config.yaml
hidden_size: 320
head_dim: 64
vocab_size: 32000
norm_eps: 1e-06
positions: "alibi"
init_std_o: 0.00319
lr_head: 0.00378
warmup_steps: 328
decay_fraction: 0.793
final_lr_fraction: 0.0
MLP neurons of a small language model. Each row is named by its layer, matrix (up: input weights) and neuron, and shows model dimensions 48-175. Each number is 128 + 24 x the weight over its row's rms, rounded and kept within 0 to 255. Numbers have three digits each.
Before each neuron's rows, "fires after" lists the tokens most often just before its 100 highest values on Wikipedia text that the model never trained on.

fires after: "\n", " (", "s", " |"
L4.up894:088186144095113143151134123178122112122130148134117159108127164103093167159165100121149107158160139122142121150086110171152131117129133108111144131118122147125146126175108091116126164092122164138097138134123095078138131086123155097102117098114121118165161112096175125106134110133134116133119123119167116141132176091140110082145148142128119125203111132096149132128135121153122106103071

fires after: "-", " (", ",", " p", " "
L5.up944:124131143165135126130114150100141129107143063116081162123131133115176136132136137136133126131114162122163094133166114150120116127109131086096150117116114131126124138130110148159069105113163148096112121142127098140113110104131167106093111150113155087120184085140114081147108130137123140113088140171144119146132182149094123120179131092110119103143107120140116097108138121143131108153108

fires after: "\n", " in", " a", "."
L11.up628:138143119106136153109127118146109080106154132140112119135113118149134113068094159130124161117094166118182157163130162117132095106153144124135104135117110135113144121136110134126150122090142095097114126116124131156116127138183137128117079120108159087139071135128112130154143136099073110156142157113137132142161149106115139130166142119105106091140113089153106127148125130144114072101097

fires after: "==", "\n", " (", "(", "'", "|"
L9.up229:131152134064119128099148152176148092121151132135111132069111094133150145166153104170123098123103112091114127169122123147110194097125136155134126106125128105111161084154175112129124147092134071122116103113104132126155169078195129120119135133150100107100148144073122135142158160103099099143163146065153135150132108092114095102119133111141133082107136067122142150104127114081126136115100

fires after: " |", "\n"
L2.up786:109150103135086183081138168119131136111116092168127113086152130130123126116140112098128155145131126130169141146129139118097135107121118132171163114127115159100122150121149164113095127128118098143083144109153145160116123112142102122076130133101109137079128128125133113160135104131136110154095158137170178114144159073166119088154107152162120101130127099142123146122093136102131142133153

fires after: " (", " \"", "^{["
L8.up1055:064114156121173147140100100128142126101118125117083124106117126099147148161124139124107150145090076123179098120150114157138132129130141122107145144102126163136133126158148115116125107093127099076107126125141086113107091139118135128158140108131152121089119090126100144174117111121129141130117177114140129155127155123124155117188157127102165140175110130135153084109138115165108141149120

fires after: " |", ")", " Target", "."
L4.up498:159153129141150135125119117135124134098121134126127119116114147133122126113180125118160124127136133186180140180096081169156110078137154102113116162122084095125160119136132144081082162110143122128112127157168124131130149087161094116125123133129122150144095135119109130147107159122165122118125095129180135226140108125148120132119106161098111098109133140109117140131093100151114124107135

fires after: " ", " In", " in", "-", "In"
L2.up387:087177149149169141143116157118099120135144115121128145074123112075156097099122114103134117110105133137137133129123140152134130117105158132156157156084105110099140127158140158135100120131127119106108112167128134139150155132139144086106102124129159112076154134126118120160127089108159116142090131138134154116122165144131116103147137128113112107109161142124139159180113128139097089180108

fires after: " \"", "-", " ", "\n", " Pur", " ("
L2.up422:089153166134130134107072123133144153142132112136126159100161097117150114145132125143111095169090111127187153117119124117146163131107148133136116103117135151121141161176127140134099104137157105115118109096153113086124148122125147136117155105127147080083159125153141125138131107158160080118113183139161140126181177124123102156172143140099109097133127123160156117158146089144140117125118

fires after: ",", " for", "\n", " and"
L5.up222:157131128088124106152123161138149091105121078111153116141115112142151097154128115121139144106114132106165116128125112155080124097113109113115118151123166119118122096166119136093094155171115120108144148175151072139112091084170136096140125083113143125127094132146114149147100159141137118134134112109123135130154165121118106137119166092104158136117088124125126144106093106127123111085127

fires after: " a", " the", " The", " an", "s", "The"
L4.up1181:135099110131106149123153156148126137087138124076129184151118101143123155108153091160134152166104137147153095160145110161138143142144130102151139117135110137160154145107114114131128143152135145119137127140119137135143121127106156100103096123130120113110154164141123114137151082154141100132144150158172107160128153140091098185127129163089139138128119103117114118110139072186153136102160

fires after: "\n", ".", ","
L2.up902:083141094123120143112140104166137137167146155156099123079143149130151089142160132115123137175126138145158131149132106146095118157140150128139175093103059160126112155140165110165110161106147137108086124130155045118144134105145098081124138137117155132113122095107109122114118111141137114165123166125130144104163121073152120096139129130141168082130145111111135132115089147090144154094106

fires after: "-", "\n", " ", " \"", " (", " un"
L2.up395:138148136104138136112147128166156132104117088097092154110122070111125096111119162125147116156107141124180103163164136148142098088108106128133132124141148131154120108120121115121050156130164123121120131161161098145114110115140148097099161160112153129114130126096152112147156124147129120112099161141136182107133119162149125132112168131133108099116134133189131102153144131162104158144107

fires after: ".", "-", "\n", " (", "==="
L5.up1008:116164121146118124097141146155113143129113156109135126091135084086182097123163117159159163129109142128182125142123084148133124106143077108137162149164137101113145094128116145119112166154129132094118069133113100128142138123177123099084117163126145117129142098116094122138098136106150126097075130124139110181140117135085122135109100106126120144123094124156128112103137129156116083104106

fires after: ",", " and", ";", " |", "\n"
L9.up684:112124106113099133080109161143106132124092130125146104122127121103123115142170163129134099134131134098157138153102098124095120083157120159093154139112108148132176075165125167117090137096143118104152095156132084096133147124161099110072103053114145097155138109099114127165119142157120132112114107086132146141107173141089171128136150100121154119130093115109172140156123151095145159135109

fires after: " in", " of", " |", " near", " under", " on"
L5.up752:132137146141124162110162118148104125158127150153145131125139119129162111159119132130132133154110102155124133125116125101127142127116103157141150133133156136132129142133129138090165127066128098158104090155180135120158115146129102161121111122084204095135126112126096138106170076156101148120107157103118142109101150090148110130162150160175097077146127104154156094111101086153087170163122

fires after: ",", ".", " |", "),", " ("
L4.up475:132139113094148120119119125126153136105114132128109141101111093119143141127131140112179124155121108161186131128130156091089123079203138143163126153146115126127107077131116122121142141134110117154127128170160088130148154073132096150110136119115132148148143111120162115175137134134123164127114134060138151180130121099191102103146108151123127140152097140141138119114114138125125100108132

fires after: " on", "|", " in", "born", " over", " from"
L9.up1107:132129143114059160127114115141124099152123120095142140146129096124207138141163133106162129108120120167127131137121115095109138140124140157112155137125155121150104082131107126157100115073152144117123131109149122140158132116134090126126108118117160069127134135088137139133132127147098150129109152125136163153129149089122113121078152142126123115130119098111134093111143133134145103193119

fires after: " the", " a", "The", " The"
L2.up610:139106141176103139138123155115130112132151129117119131136125163131129119135118138103130136138126108145101109102151127119133115095134149114149154162120141125113091140119124159189132091167106124118129136172107125106131137108139124099123104123127133125122156135123129083167125143162132094153092182153123119138154181093138135109151163127090091158150103101102112161117129128182095103166136

fires after: "\n", " one", ":", " over", " to"
L2.up609:113112157126161120147161131110131130143109058087148140113136111127115183074126136125122106129116118117141136144134133118152186113137109120124118149113115133128141103102139147127072107155115115091125110133115131168117120129174123157130078139112128128123151141111141106135151118130130109095122117092112134138121146106139108146131126155129114140127099126156082124149128152134155125143109

fires after: " |", "\n", ",", ";"
L4.up1013:134125096057125122124121156137122104134127057126127138118127131122185115116166115149136128111128106132186156182095114136122161177107122111149122136113099131112153114122133130088089138142119126113112109086124116155134107159191117122118099110108180110133149083147144131170108114114139159136106126121138099133165120152101096110133108148114125119174128153135163105156156151112114124080135

fires after: " of", " the", " early", " mid", " during", " late"
L8.up48:106123153151159162126152120139125114164143087119127166139164122111141143117088098133147114159094155126121086113131097136104078125163101134116143102084093085126130119120116113143111138072127123112129102124123131114137126166116142104111128118112101127101170097086104158121186093169098100135156117142101106124164178161112103139140153102114185094133071087084148100105141154090168098186160

fires after: "\n", "|", "N", "|---|", "|---|---|", " Website"
L4.up453:129133088097107170128084137145115092119139083103151124126113154123133146147155143094127078146137114115145087153137148116116115101170159129099175143098087142126085126147095151129100129117164118134105102156132117141107146153124137121130118144109200101133118113098137166135113132128092109114139177160144128089133130105135102122102153118121120101104115129131174100126121104070145122159121

fires after: " |", ";", "-", " "
L9.up209:133146107161075143149133139088159122105157123153123129109146090077130154126105142088158090112116134096138093166122108103116151135141127166133152107097108149091127100124110153151114146101127127128115118094120115128163112098151107127094123150125150123104119136123134097130119087147146134145100156141150138122173135086170127124131157153146104121104101118124132118149134115132107162149136

fires after: "\n", " (", "-", "–", " \""
L4.up816:086152134143099115145128135143122111178142109141119110075114138100167094143160155171123108114095125131200114116143118148138126131111112117136152103091120126130104138184149129112160102120143124086137099102133155099176125153150151064096133125133098111116142081114113110159107116146136118113128153079123167154142161135127135158109126110160139103102068073104133086104141120136112125110128

fires after: "\n", ".", " In", ","
L4.up174:102141141125138162134140121160106176148089115146140145139146122140116161115159124116121129134120133148144116135103119139112153086136135158117102142113091173103146133133133139059166112172112111111114124142155100108118155140151175079148078145106162111097113148114139157180156139151146112109110127107190131191179177110117145165138179125127090095139109079166081112121143142143125127093101

fires after: "\n", " a", " In", "|"
L11.up72:129136113116158157092087140115093110133162168161124133141141092132157078122079166129131128117113095145136182150150117175118125125136129134137129131124118115133100129142155161155095132118120082087116129129130123114156097107207116147139087150138103113104121173120128127105104158116098131112141148078156144089136124127152134092171112159137115125163103109142130145118144136132129122126140

fires after: " the", "s", " The", " his", "The"
L8.up822:110150147124084129123160137123124128136128122124108153154094085095168127119141138155169109184111157096165117135122116106107160131158125076132157146128114120138120099108150135108123099125130131127115114152126097092109164138094128113102116120108144123079132146139111127163113074151134096164116143098100120139141151157104120156130154127129130108149102108127147130102149130103140149147121

fires after: "-", "\n", " (", " L", " \""
L4.up961:131120145164119157096138165132125079094149094142116165088124151124162116154166134120121142148104105127159122132137113126178127151133117134127131142135111132119151112166161146130106096105119140076143093093198097106135090105137137083146132090138140091099137123137120132162116168140147112134117168175117123116144135112100094159171115143135117121149107139099172147113111110110096135128107

fires after: "\n"
L5.up1070:143142122116148157136117156099151115117129069145105160148163093102100124147132115101147164112107107147148140148096153128149151115106110111136105139125091147105129142154161138084127108136146107089128152148136129109151086114165119133174129145131140104090134121154130110112137085151095139127135138146131146107184125129126119136123112101100144106119059102110160084098146115170128131132152

fires after: " and", " to", "-", " one", " or"
L4.up1062:117121152137161148133141102086127115081125108130131148144123087124101126113132113097108133160155140083113098098128112108168152126131138157163139128083097110139139098119139157145098125136123092106134126168133109081089128093147143151109162151119124112161140108160136104135141125138172078076086172085122110192155148110142148087119061184113133081103113102160114122131131111131141119164141

fires after: "\n", ":", ",", " |"
L2.up1027:104138113091132112115172117118139153154129078107123133095157130093140176116095151144087078123131121102144137127119140119140137096135150109119129117099099126163113170129163119114133154117116094110085170147117125144141161178148131149122126124091121137145116116150110081141161140143104122118070116137107104152141142071133151142139151125134178094117116112145117112134149123125127109126095

fires after: " ", "\n", "-", " \"", " ("
L2.up414:075122166139144096086098167145107125122138112163136146104146106107139128135151152166083080120121092168145147096148095125109146156127154121170126117135089144113092132142108160120120087107127071068108109120125096098149133177138141098158121109119137096074139125156098106148131132157133101112095194171148166120112172111107116181153144137166106122130099116169159152118134133153151115130131

fires after: " \"", " (", "-", " ", " un"
L5.up964:082132128124088156126157128144144153110138127095074114136165118160190104114108174101133112165110115115172124162154102149140101120113135118133135094130104134113129139124096145108105104090119174123137118121150115090145100121142134117105120121122144117106131100093144142170111159108134167127080160130115193131125124148174103135146176095124095111157094150173111130102096107113103141152096

fires after: " |", ";", " "
L4.up59:075141088108093128102119174119149145117152120152079110146143113097146129100122177089175146133119123113156104128105136113110147081107140133148170100127146132094126125136132129114128125119134124123110146130144111129125148102141101098116150130112133174115103107127105121142109100113100139166076138120130166121131154083164111107054118117120119131140107131134182148152103120126151105144159

fires after: " |", " ", " (", "\n"
L2.up325:106153109102130136052110133090120148140128120133133106155132095106161125082112134182115113142131107138132109130098125107092167101151140139147138089135095105137127130167134127080096142093123075144104090114161087122126155124154179107159160135108154098130115140144109105146127093128136137142114146119139148135152083118129137122125101104108167105124138123170111133138093140120096150124118

fires after: "\n", "|", "-", " has"
L4.up144:072126089107137186131133112162130131107148120110101159131154094154136177156157108097161131170101123114135117172144106129118092107152107132148143115130101161143093104132120138134116139087137141141087107127113149106107076087154116128151100186099145099119135126082157089150115122117096129127133177123120145129136139153110154112115150146153114097144128132133154095121123130130118161118129

fires after: " |", ";", " ", " 2;"
L9.up525:081138083086099138134112134153152117116128106151131126164083122109147132121166140090131099125059147074150146118130146131101152123137138130123126133105136147116152100127161126133120153129118145059101112143118104140132157121135129165119127133115144109129124097119143100123100134140144179164112112113119135193141152121164148110134179086145144101171136106103136114116154105115146143100118

fires after: "\n", " |"
L4.up432:096118066089102122111119140123153153145142124124137150121094105090096118143133162120153103122076118105178124165120150119073128132106129129110136119115087133105161137113083147104137130103129100107137114129122104117125109101146124153122155144115142136127089130118137118164120157144097150180142146108124180184165119100131140116097132092088134097135094131163153125123108127150137121090137

fires after: "\n", " "
L2.up882:057133143125145142077137166131148120148137133168126152108144096096123115088128125123183099164139130129140121159132134136128179135148164133142126103158115167117160124119148107136091124085123097165103135144146114110126113087149140106131136155101104132115133128100149129142140128122152098148151156132178147111152139092145132112070095189111099092167126133158155195111107123139179152122139

fires after: "'", " ", " (", " |", "\n", "==="
L5.up1045:136192129116157155159101117121073126152151167143066145093197104101137161132152160134116118163093106149165135134091114171116131108121146105146193134115105184118117124176119103137116100075139109176088121143168107117160102118123106124089133096141122115051133109134142106146090103140127142146091147142143158127156130095134110146147138125141129151153066121116136126161143102142114119102163

fires after: " |", ";"
L9.up1113:149136149171089126112144185100147135148112100129106134093150117149180128117130137137186121126104118139138091128111084120109152114116157145162150101138115154107101121154115144169111136120086099150089181092153132151151141124171107094159106128137139120119112129142146109153128082110139123092106169124129165167120127162097163150128147148124078130128139140132157113161151126136130163159130

fires after: " |", ".", ",", " "
L4.up684:133145138105129135140086139127136126120141140140102146117139079113117100107125131149124123153118144148192098163105138106108140066167154139161124118111095137101114139149134130111109150087112126137115106126124092137125123142163123169149132124140166105165101117150110164165113098136133130106086111105135137135080116096175117127105093119135136155146130116145109108160139150095123118107139

fires after: "\n", ".", "-", "=="
L9.up1026:142132147107139119152121134127092106139128153118128134114090124124124112123160133142089135112148139168175128146101152139146098047151120104129126159139097103114131135165119177132125149102124086115119125124140121097128150136163114163134086114131092114142152141135106123165117126164104139135115119141150134146109166124163128142147136114134090132132111103133165140141157125113138130105120

fires after: ",", ".", " resulted", " According", " \"", " ("
L5.up542:112121128101105135125113116115076134072159122126120131101123113141160144100104146136129101144106141081134156164124113122129092101114109139161122112140086125091081116149140160108112100091110118102107088141131121069133080127170133118160107153119166146152173102101139133158142123128119148119148152096164160152133136153154126101108130134136115118147136094138124097113149153143083117111137

fires after: " m", "th", " west", " East", " north", " east"
L8.up617:116114140183115108152102191136112127160123094141156123170108186124103130112078149172120109132141133181115076117096116108111154113146145091129171127156131137152134149129114110152150132131126145125126136127145098135098113089136151111113101078097132118154141123155144076123084094115163094148128120163127129125104160116085155152165146079141140123135098129114110127100144138162178177171117

fires after: "\n", " place"
L4.up373:128125104110137117128151128144102106145150118172132142133117109130120109155138124141104100147134121116159117147109128095140150133142154097094132148135098140161141122122129143135089118097114133112080077142133097100129132098200127091123121082129176129114124110135140114161126134105115133142142160110114120111153106093132131153158126124139142105138109156126136121144125146120132131111091

fires after: " the", " The", ",", " a", "The"
L5.up1198:140136124144151164088104145118144163096111127100110141111126090127201150115140155128091139137071130150135087128122105130122160121160136120128192129084092158132129122118107156131092155162120102114159099134170092113140130115134136090152095098121133125098116123117143067128127120166118107089087172129151107203169188143115134127143122119097117146164145083110133123119126149141141162146138

fires after: "==", " of", " ==", " over", " ===", "==="
L4.up131:069119113101087142156164092125103121121140122127122145104154111137141155110128117095104093129164145095118145172137111125137129184169114130125137118095131124109108128108157126068119091142115091127096134107138111156140118177117118119133095124106161141139140164139103132159095107149141129150145141129096115134135185152106186110119136141127126126118106101146138117121128162118122081120140

fires after: " at", " the", " in", " "
L2.up890:133139127119112113132169149117128157101117100072128165102128084099186131106128144110122143106112093128131126141116132117107174073096111135147128152135107111117166092122112139164123084119120149136146125141159127115104113152127156067131121156134134118125122132126137097143102129136111129117123141144141155146165124109108121113144109158086105132096156106166161095120151155155135111145141

fires after: " It", " it", " \"", " (", " "
L4.up254:085142118120122132113128113131113131143150083116128133157124123098141134131115175142126118159119118144148112136117092143134144132132138087122141078105056137096113153173144151107108134117106116147133117150124074112113139118159134103127109097127181130119136088164112116123119152156125108128096109117146161119119102122141161129139106098107135071155109131190146160124128111094140148116115

fires after: " of", " the", " a", " an", " by"
L8.up127:103162194130099111131120113185111140096154134118119118165143115086146123121132148133151111176131096126124113103147098100105153118177147099126140117106058146134090098138109117125145140098151090152113093151125126126157124091151121120108121132107122141116151138155123066121164113167143085148106151131156123126125139127110140129144131154116126132128106107127156157134096162151077143136119

fires after: ",", " ", " ("
L4.up1057:139121117123124124092153166088107140134129087139148136178151088123109137114128177080169122161105100135191098134079124163124157120136148106132137117151103195123120111127166158166089144126114137078153108164184095089143140109145128120125107102101150159116122101138135112172123103141160144151122148104124129128106147133127129146146143095093108098163077100148147123132105108156126133128117

fires after: "\n", " |", " (9", "s", " (10", " (8"
L11.up109:121143103138148148133164106121134148142123123153140115134148182132165157142143132101114125099164106082123130164127102143146147143136143160139119157103165153158102121143127155149107125123112150131115131169116118120121095109086103098097105099139143151165141111129126104152129162144159120146098137120137124122162138093125149108100139070104140083108128109063132135154152087165142128101102

fires after: " the", " |", "|", " In", "===", "-"
L5.up1217:116138171137122145123137165108138139135139129146128145097152112144130159102125110074113136112155153145113160136137142160163108054094119108134155129099111128093097094124085115126142100138120104169126119144110128101148146131216132103123116134125102134090167166111126086133121093111177114117121125157131121145180142115118110151121154159142065135108109133146123141155123123167144107157123

fires after: "\n", " Albums", "-", ":", "C", " ("
L2.up851:112168129106120183139121151116155102141112147135109122104113134122121149138149143104133121123086112155133169162131147157130130105105108117106166171113068130165165092159172130092130167147161131119110153153171098135199102098116087140122121150098169169121122100118121117147129125113124128141078107125135167127101132104109117124150141145146124092139115088128143125129100117182133106160140

fires after: " In", ":", " at", " (", " in", " from"
L4.up877:130113104108144159140113134141131096108118100139145133123116130113162122117126097141117129115128135141127172119118125109098164081115121151169135158098096110124170112136151100145144105151126128134124121116133092135115117150160137086130107124131191083061136121133129083117115125102146102135089169060133182143146181089151132128187142139123132115110123113143129103160166142131098154117096

fires after: "\n"
L2.up192:108166119094133135134168136141137080120153128150117180129128120125127114157176153148114149110080108151142145164131141153142170118107136143096130156145112141142156154116150110123163140118164102126112124150114092181154107098164132119149141110121111101102116093144148124139150103138114112119098123105106129146117086126142107085107136115118114104132128098122162143109140112136099116107128

fires after: " |", ".", ")", "\n"
L9.up958:118161134094116137125136146130110141137077152144091168102132166165131141155138113140111132104107091096145140140125124131154137101145135119118118143126142153134133122141139166132122140122104146148121129172124120125118119103114137122115158139158107143114115081136151152116155109131140127115113139150114106193160107164129167139132106157182141090118113134125111088131173059154156177137132

fires after: " in", " In", "In", " his"
L2.up989:134147151129143158143121118088130124099159107163131128128099090131164116091094071103114179118049132133088147154140102085135155113125080123143165151100129090106139112131126138161146077155162067146132132121105143134135093163089171086118117149143146101119135131118139144111118116122129111122112132102133138124175133127138165141120130130147122136100129080156128140153153126137138129178145

fires after: "-", " (", "\n", "."
L2.up1187:100136140107148150152128129192131138164132143075118123098179067053154112144113164127152123137138140137149139170160091146119147116125162113132161107122114106122104076117144134124055142097159147130131110157131149116132111099174115142102122130136126139115152133064121112173115132155122148101118130136133170175138172123109130098129115106107070071119119121156144125093120113139152139137108

fires after: " (", " \"", " because", ",", "."
L2.up244:115121105105142142136132112096110164074139120113132136101148044107123121100127142135106111153089116091157121158111111149118118121116119119143141135136078123105110099128113155121072145101126158129143121148137104096121103110185125140138121107133131131109124112131156113156101124122142124107104155108099195182096127123154109110140126109122152066142127095167145131152135121107137154099106

fires after: ",", " |", " and", " by", " John"
L8.up268:111123107131113139110117121141141099112100138084111146102081113161157135178114122105133095095113104104134108127092116113117133077118160092130134115095107111120148127151116156105144126109102120140137100138148093088139127102151125128145134095094115103109100142148137145140110135104127096166111115109129170162125142102110098113071137096157180142146086102122138119136141099119125163152116

fires after: " In", ".", " resulted", " due", " in", "|---|---|---|"
L5.up884:129117077143084145166127090166106116097160073142117179107120122144117137120161095137134132132095172154109136181120105140151147077106089093144122107117097094077096136140113143145167091127160154128113070131137124125122089134096121058137130172121149153171176093137140093111103128133147104102147147084124123159125145146128144138085141176115088139092064086131111094145127073134114130123168

fires after: " |", " /", " –", ",", " -"
L8.up434:099124081131078109122114119123136127122139146133129148106094102114147112156136111105127128094084121118150134118119134115086102121169155126098181110091099143137142145169113155158127133129121139097138140158118085176161131111150108097123085093121116114112100113115164111139111102111139137147123105113169164106190128130134160140133145101120150136154132121167136100156106121134152165129138

fires after: " of", " mid", " the", " early", " late"
L8.up300:144160168139116121099164154152106127107160127166110122102112118140145126165121091104166155153141120126062135172170106133103135123117099142125126125088149103126096081155147111129124139094108116142170128129153174148175134158122132096137117132094122130103137124069164153112144136160132104125108119119182156140148174132116156130117180123117103147130109088124158101117116149115159129198125

fires after: " a", " the", " The", " |", ","
L4.up1122:115097126109155138113119083170089086110142105091124103135113176152160146136128152128125110133141145144126104146140101135123106064197157155138140120102129139152109147122124136133120127125149094128134127128102115106148151133150116140125054091085137120114143140094102098154123131132139101139151165151131143164114167158117140118157188089103112140158115097119147137097158156131139128126118

fires after: "th", " R", " L", "st", " m", "nd"
L8.up1170:099149117120135106124075107114144131174136122161139134145128160135099148144129182150120109148112135173094075158109155147156158095134156125089134146134102155149122130133131110121110115102148115127098121117113103147108085090080107112170102086066138117142114128149108102088116118137124126160103107139118156132092184121084138206127147116117127063146142118091120140101164112125155171117118

fires after: " in", " to", " from", " into", " of"
L9.up666:077122156122153144115149139096122144109109120103118130153133108135151150124155115101158129144129122126106149144100157093139177119167112135153139160114126126121168093108122140059140099122138116127145106093135127106137141159178137089146080130125125091150143170101149115155123138151129151152158164151104140132111183105137113114094151166142108096166129135133152110117153153108168069122121

fires after: ",", " in", " caus", " resulted", " In", " to"
L4.up508:141092113108146133120116164110148079114145090141161109167080122128160167084126124093118117154098134134164188138109107082112133057122133125120117112113127130117148127126125135123129116145129124145139123132144102136106141114162128115139085115122136112131126116134121111124117143162156163166109129113132166138134134136168142154111116126105107146150137112153123115148130141100115130106115

fires after: " |", ";", "-", "\n", " Re", "elected"
L4.up383:141160097163128148111131118115097106130119139127088132130136173112121137147127129113129156104146147142118154134140114145154118120142095105129141115112121124126138085155070150133117147098124093123148138143116097121167100122108133133111134110132101154145139150106168112151115120148163164125145127112138125172205108166136158113129099109135133122134099145104130125179165136132178157115174

fires after: "-", " (", " in", ".", " "
L2.up140:077138169109143190131181074146146129114154127090065148102138104105159125086123104098151155141102109105134131174126121127138131102138138139139122110083127101133113096111144081109103086083158082149089155124129119164109112127131123105126109136119157158093177143130127125097149122151118124139097111100128141172158173140130099136133140139119109104117132106113126125123129098190124086101056

fires after: "\n", ";", ":", " |", ","
L8.up716:147129167115124146111124185152104119130166131139113114135092119125143149109089132105127135123107075133166080126114127119099137114159147137163182125127129156147098138122146130157120130116081097074144129103119097084119143097130075123094087070128109117115133115128123128147120105132121152149114174183131151113147138133112120127157127101100136108127081133124165144088116153126159140111132

fires after: " at", " in", " ", " In", "\n"
L2.up1005:096149124110135149115116146122083128129169135124120152121150106120140099098140111086107133139136158130168127133089115134150138102094126104135150157117124119091126118130127137153097122147122154127098135145159077133137140109141111070091132135131165100082148104115156143114117091124157123074103135094140137138140137093138164120115143145133111118129144156128107120168099081148174065130105

fires after: " ", "-", " |", " produced", " \""
L8.up953:110123100112097133131170168145151105081135114112097151074105121103164092111169131123112086116098128105150102166161138119150117110146155130103164138118121101134143126121153136115116080113131111080148102149124105151115155157135113086114108159135153088088150130125143093141087127113133097150128141152162131093138164134153131117126126109166138118130151098139080127156157128131113141126128

fires after: " the", " U", " on", " of", " H"
L8.up730:118121098141100131130135137157133123142141100104123156130161115114113159130087108094125113167140137134086096124110071097118133102130133125111149123067098089134132114138098157121113086097123119126165128147136138120135119140127137119077128142107117112106151138138105117125131104151087074101135134143169141160174159141100151131116144104122151090071093097141163121156113134121148127146168

fires after: " |", ",", " M", "\n", ":"
L8.up230:133124112098139122141119158139121134144105112121122104171131081116123108141118123108128078116121119147154139128087107133113144070140161145125108109098106143118140122167126143075100167120086124076125154132129066147156139112149108165152130108099161118112113141156138095148100119131181142092079126144131158150083120125166130135129119104131134116154093122134108128151153145123122145101112

fires after: " a", " the", " A", " an", " The", " J"
L8.up1174:126124154148114131125108159123113098130118078129153172131119125106137148116158118091158101136125148145145116097120081130109132129136156140135140099114084131116091128135142116163139093147093142113125145141134128140160146128124118123118133115093139131120112131126155085123120115166132092158075148132216102125122183097125116125122140104090105155151109131119117142099149129172115180161136

fires after: "\n", " ", " |", "|", ";"
L2.up139:052168103133100116065140172116143116155134129127045136103145135083123123143109124117121116130133099128145096133122115111126159142112114126140150128127118158111154110157160139109089150114101095092137093122148113098159124109147162087102141104110135135088135133103136107192139120128102125149128127133185168136126162098106130094137135133160104110128105161157135155184143154117190120128132

fires after: " |", ".", ",", " (", " \""
L8.up122:103133140106140120122138094100150140093127128112094128135174124109146098112187129134137135174132124113129137141098104108120095066140182109093132155095091155111172126141114139074139121125123135091066065180117110088122137148156158077113114103125129093153123173109121150119095131123135132120109137093110148177142120110149147113144135151105186119164099119135139120098131145124140140112133